config.yaml
n_layer: 14
d_model: 192
n_head: 6
n_kv_head: 6
head_dim: 32
d_mlp: 1024
vocab_size: 1024
activation: "swiglu"
norm: "rmsnorm"
norm_place: "pre"
norm_eps: 1e-05
positions: "rope"
rope_base: 77800.0
rope_fraction: 0.25
qk_norm: false
attn_scale: 0.177
bias: "none"
tie_embeddings: false
parallel_block: false
init: "normal"
init_std_qkv: 0.044
init_std_o: 0.00831
init_std_up: 0.044
init_std_down: 0.0036
optimizer: "laprop"
lr: 0.00207
beta1: 0.9
beta2: 0.98
weight_decay: 0.13
lr_head: 0.00974
grad_clip: 1.0
warmup_steps: 360
schedule: "wsd"
decay_fraction: 0.917
decay_shape: "linear"
final_lr_fraction: 0.02
batch_tokens: 131072
seq_len: 512
doc_mask: true
z_loss: 0.0001
train_tokens: 753100000
steps: 5746
dataset: "wikipedia_en"
MLP neurons of a small language model. Each row is named by its layer, matrix (gate and up: input weights; down: output weights) and neuron, and shows model dimensions 16-111. Each number is 500 + 50 x the weight over its row's rms, rounded and kept within 0 to 999. Numbers have three digits each. A neuron's up and down rows have the sign that makes its largest values positive.
A block is one neuron, or neurons of one layer that tend to fire together. After each block is what it responds to, as a language model described it from the Wikipedia text at the highest values.

L8.gate887:530634463501532547449620506532440476507513549525503475536554463474517496415458414478582525494577440528473470427482501479479484484562525492422486467523440632563531438484475403498439546475567544512551495587462481554486468432506433470410493490434482513454431560454552515511362462576509596450
L8.up887:496507439517485393433517483521556587526575428520496514564460532503565522476555437452445369493530464464551537393519472497450495532481453550388517514495457466479440545498432443472532536600558479491520577567487482542521534475506462503466464419414480479380513447468455537481483477567604510472
L8.down887:449458434474475504450475449480445474472405449516504528492459475595522511481518531550478486540421450570510500570559513497572615543526497500497512589542542422585450487479572494499470522473483532489559485452504465461494526459485522368523508520494465533475532460511473532546587588407478519462
Responds to: Possessive apostrophe, word fragments

L7.gate301:586491567541410472541561471466530481478502519451493436614446509503438457447559551450459492463512485545495571440452576567461469540429517478538480457534449581440492529478567467514394436424464531440482551572536557489438397515468491509576461449492485511559518526481518570500522448480517519551
L7.up301:584523421516552612545545512517486461579506495471499547505489445645455414563543518497513516578465485497542544454523443517503456574449418430480552558419556498463517471585514515491511434465413561510556493543505555546557442551437515563524386469547523545566498469477491499513505406553398504447
L7.down301:562533479574612548501434479517521468441472507526480537534495552528484531430531557518593459453562437547559444477488553514444512531478494483503478519516534545550479526466505408386545463471470511450438486520545583556443419519466439575498445501467480415494610499530455497597540569525553541485
L7.gate692:568467467550449526508637511525553503453431535402478527484419565555561477481510506479507551481474516578471577515608563545535505464533492448433565463549539514436537540568552524532473478464552548542526515433511446455429463483454520528601570505432469479517498554598535478550512469487465498504
L7.up692:504526493475454540491508515547472539473565506449531523454545460537516507418400511456517497552545479495483500413470491524549521521453461418490469414509498495568544437494468380468390503504502412562507418497499438480477527520407539537523494430576500482497516597506509522440543340450621355473
L7.down692:450399541513478520466505550552455499559569459519496468568482401487491478568517520440496484496486484512580497517504479608415398402542465501497489444453483522476427395479501537418531501502601532528520564590489601567436479518550456535463517467543612473466535479507517580495544574513403508420
L7.gate742:470461522512524529477486494530488435488600432396490455573479628439531573495469363479539538492505441600547473439527468552477484464465509401490476513508508492421510482553463510464537498523520518460523515622433482404494449447547518523540563476497455554461396491496562466589404500510521547525
L7.up742:537506432413526512512525561534545489493401456521606565559500490519538565473519487585505484491509427472504529431486596471508537575546479474541437445538439489475486504474425393431423526430567447434499435503425461506500497442597551475584534479463417379473497568520612527414526487511496587488
L7.down742:567507453458480516542461581548528529511445454517494481394556416642497480430482473478554471532524481537482474453493440484440510554512391513493421464481457301466422420511413394421481432465540405566461537477436537449502505513495525389508514539514465483481507520546517530529505508482518470480
L7.gate820:526474515601523482489394483549480486439538491424547542491517508521518434462492406640480551471492550451433427443508524500534362610550445429530602520548552552515591560483510444574439457491485447512499405465515530500544476493429558571543485469483541515540522522614513538478526523444486467445
L7.up820:584508475562493489478505478456509484493486511504455544411493472570516540483529536498509522440450558453432512554548525533509540623501565511542468509392474534468511419620515408501419450397537502475542471496462429490371500474583517578496517503572391498484518455489504480381525514531443471517
L7.down820:519469529575481539538552487535486514472486528518440414456537518449489500492470509534508460458493558532525516515544497517548429489475551460597590566513514581460413500492521494424514451558516535510523439531534529419576505389540632479535474568485512474492546462448470413493435492575471514475
Responds to: Section heading closers

L3.gate26:494547511519560429471579465630569527435453501559447458383554503535492469540456586566503450489554511479538559478492472557377404566519637500590453525491485503522505477500528476528425602505433509435531471482535459493493448454482452530447579493505547482574446574499534457507497462455454549512
L3.up26:496494527552594421468512483523488537521509552553497530426496433547486486531412526532508464485543537390568474555392442483558540563492509549565482503502485467474530571433520486492390513602415471497366529451530505518474486554512540521491459566443585428591460569450522443555478449568475557526
L3.down26:586517503457542434427410541454500550526557546475538420514484425467553427550595430503517517452533538567501470610533541476444520472455432449497489527427485378551473504515454521534579439500562511533525498511470452449442501536450592449519463532598482543462496475455485393502489420494490531539
L3.gate273:602527480574598499505473572535528492513531527554490548369552425427534593454455619459392452525615503564428595529492549504387467493422539500460501539469493513562502497466480551565534525483483565566440482543473478454575524516455535554525498490504572509476504468577452458464480507455450528493
L3.up273:497534461468623459381524521649561541441468481433489564541584455449513456484402566526467558625511522474500575551449402501647517454532570562505474568520579524477525480479520508481524469516473435433511464591594441495451534519467431530498536484480547393508504516394511408545503445508502477515
L3.down273:524455525535507504511470465524550486526539503432554521458442567488498559448441483546519552542529535546521463567516469462657507471556474565506573544405548442550511486423571438490532421536362494423454456483489469531503561514467423537476501541589557525502520548435525485504450488551532482486
L3.gate673:527472481583456476542532478537462623495403540455485456492489371510385435519454502515487486426498437458462616560525497431419430502516536458519585518500522500534547481502523426582510516453501435439518510528461467521481434491505520520628587466507505532590517590561478430487470470506461521531
L3.up673:567522473558492499505517524608496565504529592509532544544481470501477504548485532468596565518522586466510565558498551483545484559525533450489521478452483432589554545494558478535575536507450526522524549508434434497488468481513561416473552443452516564547589617548492470460581436495529443491
L3.down673:551512453499460513453440555496438469547551587486538569548486543504489534446495585520555464493550495498409480554454443541506459574483543512455560415468546298512587456507504507512516442492516466516557537534503579607522504526482451516547466555500491490490585617494549447488542490416494600479
L3.gate946:490511490504583418492480546487493499379469505481473471523530482462511528543455507506466500581562576448512528499505502490511516472461493501554480404569514518459520507537454512610573462571367480439511462476512418518550459558486559563449415523583475470634526542560458479462451495492540517387
L3.up946:544503505524446477389533495456522530503502516534573516571574469529481608500649516559483567427527518537553474479492511519487497521360608544477486486412460490584583451608467467406572486486477474532454517479492447489483566502517465491514488529436550547516532461460461449456481435577541519518
L3.down946:522507473525501455484459386528461498590604464489560406464421466578580603454493476544496471459449512430525410510552480487465446539465530484468492529479422631438474483409481457527578430422531453507480505509467452473438558555615564570520531395457442552391497481482484460499503596486448430481
Responds to: Mid-word "por" fragments

L7.gate246:578480503442518448503473498492404490450506409444484449438524515500526532564479571496466479565489502546505433476566529561572457388445506509483455510514459503495492455431423373513572486492519458480432472453511500510482493478475388468503379494516499574558522421490434472500505429536470449521
L7.up246:460479511509599445452517534471451550437501556576549508595533491527423564544503449540512530418455542482449645536498445506501399450492439477379462561579456497549542446471570530516436556500513476510609431553569465498503476507549519501497515430583457452538507567602478497474495578444529501510
L7.down246:490452459512507486517466555478582509486458517449438537542535519662495474514504470418549492479423524604526577467513511449498368487532421478381455510495510512475484497543401491490466491485505463514569502464528525466449514522590488533431409483479577519477491519601401439520480556444596338442
L7.gate316:575520441478546498508581548446500442551512506503466445555504486529548439378480475456461677460480563463559551498547518496486515487532548441553556477456546536458472496572467404578519576465469396406493417513487575486486450524527392528428472464441428489505538450496527499458487519575514563464
L7.up316:467566477486603502589475475552517568493425536533595516460562465571621530526436479471422505577566481575539594536516524453531498531425479527559515479497503495464510518519443533486584568522537556489491525491467513506533418443462546621463404505514575472488493524516455449497493425605444515467
L7.down316:526518522604548511484460606499443568562522391419494533423526437452526510610545476510541544535452500412634523539548492616587519483514507498479500489525477535459547447410577496558463490533544480380588463515459441483446472501579500531516602435574571408485543522502486539521507490452496514416
L7.gate654:445492495520465546473551470543561548571593445443455437420464486476530376392569461439539523503594599452562438459504435400503517540534513438392508488502522493424457493500441473435541361505488441514506437488457553463465434556489463513379501583521469504454488508495490551520470522428444504512
L7.up654:565460442493638494609452573463431520483534509481539554441518502519443507510511503570481500364537607621557460433470551450612524427562521501514465540453470506516432445530504453526559518514444478503550454471445525450487480578513493404484565476465459452529445401505512416488481469519503504500
L7.down654:513536481459517632465539552547461502487505523519456405455571472523408555527510536511484531450481468612572513439403561413522466453465510509502473518453580688493551591528549519591526549528535463487543515427498518382536568498427444495464431559500458499466542572550460588424492442486561525513
L7.gate946:608551552504482485429558504542526551508487537515492525536530516539584522439462448459492562634477568502620473540513496415567464525588490469526470560521438518462454398456420501504552471504496413451517445523523498589493444520441526455487451530520433437527490423515500581407523416516485451361
L7.up946:475518386442556413527458453470445479469491568471526454504536489466572469439498460457527559499528537570549443537449599439495435542483511488521427523498525487454560554421477464486438473520391641465508500618537476509511429455483485489509467450418541580381489527517386498526499597529463515535
L7.down946:555536575528500561389536526561490537549586532563501478478555394523469523482393470534534459485484500510519516454510607369442496470532471579469461501508493450584412419471514503462528453493557421568423533427501480535455494478516477459401543510604515454551444592468471543537401448514433486622
Responds to: Career-stats slash separator

L8.gate130:481565500513462546487531533521453526479541527480406546499580539468420502494474483501438543477469528578514522473525536556462565497526532511477405535494475568554557475531460585496469507482498582556606423558504518430454456509489462536423521476477433506440349453538493581448459561494485505507
L8.up130:465443421488516488472494497592463538495390517512565558592509479488503545539549409499478513512552543453550580455483525510597541486594538484548488551540430510498498462514526534422482416366551558499522487530518461486522521509432445630537538525587437494531441474458448546532541499496507499450
L8.down130:491490438537559477472551533470459531540408492529537504461463463542596595564457511513504484487475498540495462498516455433522597518522493491546533554507429355441516522474470494365488479441563470482484546465531501593641454484458551463504543489586643481483500476453482460559538520495579565551
Responds to: Mid-word letter j

L8.gate963:491646423527577508519455504554533410418513505491555495546583523444471444474490428516496513584506539493532445423583474491508487523378567556484550492414536541441452544511487522483481463510524489434505546563557581446463524498379434522475552453496541627462465542505480419530458568461541454486
L8.up963:546579511578531511486496502485543484347457552541491512495486512502575464525542518548411486597512426446520605458440551446516492461477487470483496496397597487473556467427437422540529461406518404502440453535465467471510533451588525393561487497589514501539448441504505503498471576483463427557
L8.down963:489454549568523503497481498546585601590493451471442530513412505497458488428460448494543455437569520444464453524423537481454518571435474402432595503530476468580506586525426514411466488484530457530530559549562533377478536505508472374537586529471580567540585486538484517548508519580501557515
Responds to: Separators and word prefixes

L3.gate292:542507500509492506566480516546460494579576483432485518500516471556506601478470448536510574472464465464458447514610612499498510539415496585524520477454392528572589502505375505522532469585499641429478522551494475596509516506609577541531520532507418437468461424442518510538524453565455546493
L3.up292:491572545514546418439531505554507469455446468460478489419462584593555542528476473485519527579474525519421480526488410526512469523410508476511490486480458489401503548494467512587542509596498546428508467467536491594516542541586571516417510510526413594473481493572559502546503441505523432412
L3.down292:399540480468453494526542490482515549581541539525462481514455486534465586448492429528481567556546511461531457551599516490512533474493502573528432591455451206601534484506502609490530463594452488532554526514489492520464557439460511505554481452549327466551457524442490485517570523482502503554
L3.gate436:422597445512563516425532522499499554504581507466535485619472547535487480526513523572521471544501506498516596516500471489449481511509462471456592497422496462590590508571470545472527467610556502366559423502528506467500471528564499584547521472468572490469466524419535517528505484462490491520
L3.up436:555580521549517452489479489552449470525479524558438565494415530552509439575531522537466406554480490514487588480468467530439495431543521576516502484459531496417496504451517532488531512551528612467496499553492570479478497440488540492434527502555464568443427446545467416681466514582536583543
L3.down436:464507591492457473459507487469597508501510506551460493512524507422457522443470403590490473507578487524493458449501418510527447473482527531477446529571450255608431482519473493532395492497508501435508518522530429539455553497488472551589566463502545517501516511457504499583500636467436472497
L3.gate602:511550486498561473442382665565460354505527536483457468497500473523461409485513358511573455496541491482547501513451570559457477518463487563516413514547563546500488535528509516513492513598545519467441468536453566487476460525473450509494467505550496466469538423519558489518498528489578584501
L3.up602:556474362409489541432470554556515477537464390512512540477399506505495503472448557531456541543560393534546515508502433445512442469584521447478477495536487483508486571500475583538461558443576489483442625502506595432458471439462528565539548476434455504517439555463514491587531525542428579443
L3.down602:444516572611439488463576500498532525412497552471411425570505473474484504480504488577573494466471521331465461447486546571581611454464494531508462575446519428469579537461485456536513539540434481531498435428507521487520518518507473452479535512547410548442600585540522472571454495435573520529
L3.gate760:525418571501492455479450633532559489490531454559464499537546537535509548491468506549562447491453535464492526489539476485457379446488490458452512539475574533517515532463377518540480537474473510511405511472541486458556474451472443559525579441560439504506525380529482562469546453564416437486
L3.up760:533401554489516526457488580507540517553536433544546511582429498556555606453529502526600463482480468456533482493518524423576500473481456471525506518460562501552505534493460525409456492485465530431408596498521537509454485417427418497534604446450416520385555433499402515463579450525508446446
L3.down760:519517444472448523479496537489472478489526504581435424459442560481503489483404513535607438548433537487475571507479499438568555545464477487508509505476472364458489506614537479511514416405455454439464529436531519470555533469495494498515412489500496497436493527531590449501464448465471490523
Responds to: Possessive apostrophe

L3.gate474:514512477508524520535507494456512558524497399504480493505494529501465415676452549462458453428494483435480455446525393607476490603488570503486505426487519470472428515552475487503418479409469375601580471428487465456570494552524478491532454539519429492486502476529593489467497525486489495495
L3.up474:524472444509441535484423401483506463479551437396456481501409431396455468608556497457637517487419497438571407540465431550525499609500456539444459527433544510554403501552630502495528565394440505558592440441496540561538505487575531567554485513478561577491496540420507459568522449510555476496
L3.down474:531558584507485531460481525449499514492524496600527461460420474519441449388449561582487581465543506651582489471424526374588505438597446551562515478449495503388496503539527508440431468539471495514482538468512488620436481471500520579452423496508488575465468430533481539474448527453588538571
L3.gate745:584562508529491455570438495570543489552482534541497493486491472497487516491490523557462455532564576500542484564577580556530489579520476657436466456546536519564514496494570415451478618419396408512499520576466470412456429586601477542505535559528522473528484572443497450458552525471525462449
L3.up745:527580481434539399416638498504534383541491504484472485470544490477466465471496478441514461498541596435526466476495610490533527535494537540494457541483508465427439497395416400481493480599488513510545501518497582456508507567474572419481493494387490549487509502504554486488518522546539511519
L3.down745:508482475542549480457546406455580391569397431573508480451415580475489510550580462558504507411541402608519582459494495475511515516487519436495477425466525537402470451521457522553467504468545491518510505569554463615520466461433460511498521505542645494437424373485480507577567490419528554462
L3.gate825:528501472555506467424508531455499604550521444584565542474542475551496453444582473452447403572483612477486448467468569510547474518505432429478475547475533528486517590530468454462505476533494425575554501470475553470581506545401489526466444559481525517541433556471565546472390496527476440430
L3.up825:488542457495411479508522469366534570551452453487434404490563503558433515438533416516418526481454546515483475446548546472505411527586513466512541547499526535486508531467526588551550501529568483501495470447436510486556514507470512502491540489464551513523412574519465491534456465485517375432
L3.down825:536593488528552531424536519444496459487511489491628386494520465410543528597452576485509488466504507476591507548413456493509544550462455507466445480511521315550586500547408451434472509559508472535553472503439516520455517501470525623493513578539545585519581411544485535561518493445539490560
L3.gate999:481537527504453507471473401489531538465447514528524431439521450533503396493467535517555474522513451538455448452607571480613496533590549502455488489545550477595439610503553523549559517506480420499534593494476587529425484573529503565465523450486503490456539447476583454507415463571516461463
L3.up999:488573611562434491511454409466497540531477607457577519468430506610457419550525551505552496513515566540500554326607457439504428583544526438553531567403464515525444501532503501482483512446466367493511569479508504502531531509569436536552465580532555478497531572448515511435430479554543466530
L3.down999:427509429519547483463547534544440534578576448593550513500484537469506493606462556434507536512495525460518576453495429548497516541451463445534472453458457390462455408501521481530516487529494510497550429579484520537432495491548446461499441596505463432527593586513449558563632474436447489641
Responds to: Mid-word subword fragments

L7.gate11:554512495504540512560518512531581488465520603490392479531550508490417450563437466504368498468394517520517542490557514620473473552471487535575509456470440531488536526495503464584464542472532469467609481486436482459409480558582503463475473443464546645514457564513546498539532501519580592547
L7.up11:513398446533545454532473489451478378532625438534499503555525518541528451479572513556478392524573414488485499413481530522481521384565498585576451557483542477528461486434557557531494592525420544519476474521464550535457503511486595529604486388461545430460518462570510532508520441449530598503
L7.down11:465482486439483446508516494545546432539472463504464540544499563431466524573526571615482586519493499491465513500538456497533494551553412527497575475521501444456492481631500485533442574466474412490536483585561512500575534536545539504519486412529587484589492495483514473540525485444423503527
L7.gate292:597555528487573480499510540434503603578442522420522464535552484566442557538531513540548509577549585477453603480497546505453516542450540498554476462461444572602499485515533492510466508558575447601536471526454499451453437537495532510543556540387414497485543461499500447543473563397541473469
L7.up292:446541612544540534454457461480496485501434425508475579482508462443498441580501447514499521411479530496436445598590445503519468547436468588426475514521475529517489467511511549523513465489417482471510433522493472486414485616631514465410488529484494545473431546582511462557562415494480488425
L7.down292:558512432495509559494461486461399503493570461465480525482497534493467478539565487474554583440411489463496424497498575452482450478511522541445503514458553346521561561480494435619561478491447436548541514365478484460404452558412521445526505430463503540466488483523543506549509559525485529408
L7.gate548:515512544515467444431436487473479477464458510564443508533497547453481473511438554469461504572539541485490533552464424614483504505471514461556549551515517539578567486489468480531534448504571529507502431527428582516420498496520510517485490470522593489604520390491423559564429492542468463545
L7.up548:417393453520458532476466445466570504462458527545470558535587452487482472518531538459536490465532605534488485481465560528458552472466527516418543472491513510431562559472535482485371422603452420471580445482419554513523458474485452489547498546441476481501482576535555471544518459470562482468
L7.down548:348497460505456548392495496528480490402533504468566528518514532442495494487486548519479515490431536531438603495518495522475429490510531434527512514450570548522534493457462583617531496493544534529480456482418557511566437444502565551586475456537482543453426438389503508519534475551450498608
L7.gate700:481548571469421520599474526488451483449525576517447489463520486561408533481559527637484530431471494538576488597501568491439447525575577522465454502529504553562502454471500520526501546487486472557525501553503535467499493525473520463354530505431529481455543527507494506475467546586534483551
L7.up700:571539481457513568520574575398504409498480498493464422437451542588457508497514506559514494500530514516503522513485467588621518486512565528465437469478490497496539513423455592468545572519458551588535474572610487463534488541534485501435512511537486441542569539495471493583532524451484490543
L7.down700:491566581542454513531446590551548551409524467558483629527424447635591529488439451515554531487413466473499573539531477529496532581469578481574564434496514543443520559460432403456557519475545487530462483465586531501551549561549440500569535447521540587598505543485483458506444518480487470494
Responds to: Mid-word continuation fragments

L7.gate259:534536595490452403493531476523530399428550523455477461516535503599453570453471447491498425547494439482439526467563575597466466482544459492443522552490564532515472436461549531509489546448438540415475497524549503552502475562468503406511515427454412374436438558455604497548577438440601561487
L7.up259:422462520508499551373516441530468535418532535553502365530558459526441546464517449598626529542525532451441507587559488509421461450513452550452534467453483466532471522522643514440431563530462433469450444449428530563485492467538449529448540484568497440508545533459478476445555574482453488496
L7.down259:541514421497556526469522512550423535564499551467520494440514431390489575465539488568471373470488488568582543506451431502502545523489458517503493478490488325594440545507533518510491447523469506498473575481532503542511534412519533441413453622478423557543567471471378497496534512547570465539
L7.gate643:502439507538527504398539535480408527427484499547423458495546470510485478514446417498448559486479402492527540527488495542594570484538683515538438549525501530508465463455450406508482494374461551414516550456509452538394459537460482538385518571434467503424524513485527443555517568463494535525
L7.up643:479577471466521494500552437482528609471407456626543463516431448582549528552515519383485460462445441433563552355553452535479500494487466480495447380498439453549523424385514461506494487451569490446508471444519512454534507607427437479490586544558481523450442505457419608528524497488373456536
L7.down643:577566540488473525457466493481435524521482572509532458452481489513471458509474424548483494565459472430481491540513548521597427475534549420464480494558413270500596415506415578430555551498557486510470524510448450511436576487501383423490505511527476531548472502543452444418444571462551515516
L7.gate760:538553609549452497525350439480527502501515522425466459532512489439391500564489441490500488507507535560504487517471450571440494544516495474488487452487451535604375623513619481485454495490397531431537550603532515535513449502513454452563480512380553447490507508494555572616581529483502549528
L7.up760:519543473514526456500505521508606496459412500420581576587502523563464466484552417547534518421544468502548427525605572500490494465568540469571508501440506506495449553507464439467536506475558477566518556470550525523477430431543509543497457518507506468474545450417484445547479546515474534528
L7.down760:425494428563467504505404490444504488529467516401488531457498499564477480570504497525576514478479488526525531541547413572564508549472466501491575588427507414501342571522625509466487432580561481448499495471472381565567491527498548534516441485536405497441478545475609541538556526456516482519
L7.gate977:504554547469582495430485487471422496576484484533487515582517520606488451495451493561549544476535469567500450541577516525480572522513438440444620492471487515539640552500452539516464487531493518494445446472571527485477466538404487502470500517370470469476458600506542475545573421516481504429
L7.up977:479492570485520455423507553578501494491541434510504487504580525549493507418554587418514389545585403543522492493526527511532578593497502533536440500510500528529470576451517388497427572469543574544545470482517657435474522458478371473475494460573459487475565461507389545471533437542524662508
L7.down977:512552476540394566581523478499511533518473531612502534565476485506466528484465436511576534417506565397441523511455478541525502488577574502507430465489466382525447600500521548449505523523405553383519462449506422492472493515600518479525569512462516501451593464535437429501454570618512442516
Responds to: Word-completing final pieces

L3.gate33:395578620500485551489501463567512491430433527598471444469498433585475460467494439541492453488513591490494507407502509603511384484460461473357476454533516521543445479529530489584509519531588499617465446508499620498415441451531526499471509500541505411473567574512493463470509465480440452484
L3.up33:401398552541489635523533504457502490496493463510539491486497401594484561475531438500557482554510515443480441442508481524481431569390485394482585480447541503509442624542499411519483518551534494583510434469501577521507494411480480490518581423526472454451561462439535399489559423535462565525
L3.down33:486473562395515532483527558444396368423466525482536502500523519534576489462457485472568503487455479433417473451415528513553484623484490484454507468476523396419448532534550443500511464416507465522560455456489510535436551503490572449478491509503495397490483487445473434471634528466502402466
L3.gate71:457478522515506522598503409629501491497465515432465500515541526509467450489481480477478462537511463513476480527504549530545396531467506445475504487472487460519554581517553463536485492554534538514429520480501608485591458503454460468425405550530415532529525437464487520500415488445491586469
L3.up71:416516425458539520475512562498486475520446498436506437550406529595475518497489433529489415594547610448521472527488528489466503570445405448551489520512525526378449510538561561413442544519472481519494466498569507503556444504559427544536467567519562526572503411540504601543528570499496505552
L3.down71:477448522440513529439407495432497387489495572522493554477412434579470464458506512486552463630519489549530465524510523404553527514509419520445449538450517500478513486563483504437485416534573369496504496615412421556488595579455579525599559563485481519559493499503523524450534515570504469576
L3.gate615:389448547514490572526535511547509463536442499426465503507417432502511497440489579500509459472523571552547407437490409486534443471419435537458462536474494523451544563471505497493537489529498550571478536458427507480509521436565533507504455458574473416563481450478580474470387498469434451513
L3.up615:518466529407445495517511614507476468411516534556475471505507518503476524451510579410518544427511459540602426549439472514563411482401521494492524529484410506467550496386561517448553523443547492488482480389476381523482470524587546457501560499482489372566547441507486518581508553532545411530
L3.down615:579450446414481414453529569493478541547451528547554516480449463601597523448422478453522540415490459402566474495465527468545482496520535493553524463486475366490561566477495494470513628493454448469548509372540558505500501489529503470467486474486439422470609504477564505485447511570508509550
L3.gate868:471455458600492576475462597494470484478539582415470464710476544525522494485519453524625571428433534522400478465540481537572498492456520524482519497521508503475501526545467574573456544477621485510477410466468600498537529425545462557504457498534495571581534445572546510506435533515409505504
L3.up868:532602413455489566511508506457480463495504449498490614522507488544459455417543488443523478525507538475426435462451436460514450506528584625520523485520469518460505616543496441515432586376458393565556568482554511505455509498514523481541500530569566517490510430477577568510505564590552494495
L3.down868:542460553455536580405559464487478509477393448432514499458486549485579485475497495548557559498478506553594448488482541447409569489493528468449614495588539539484502521425516401490501487503450473477519504441466485429418429430388526512441556548540584510516500621459448496528545448545485429479
Responds to: Article title heading close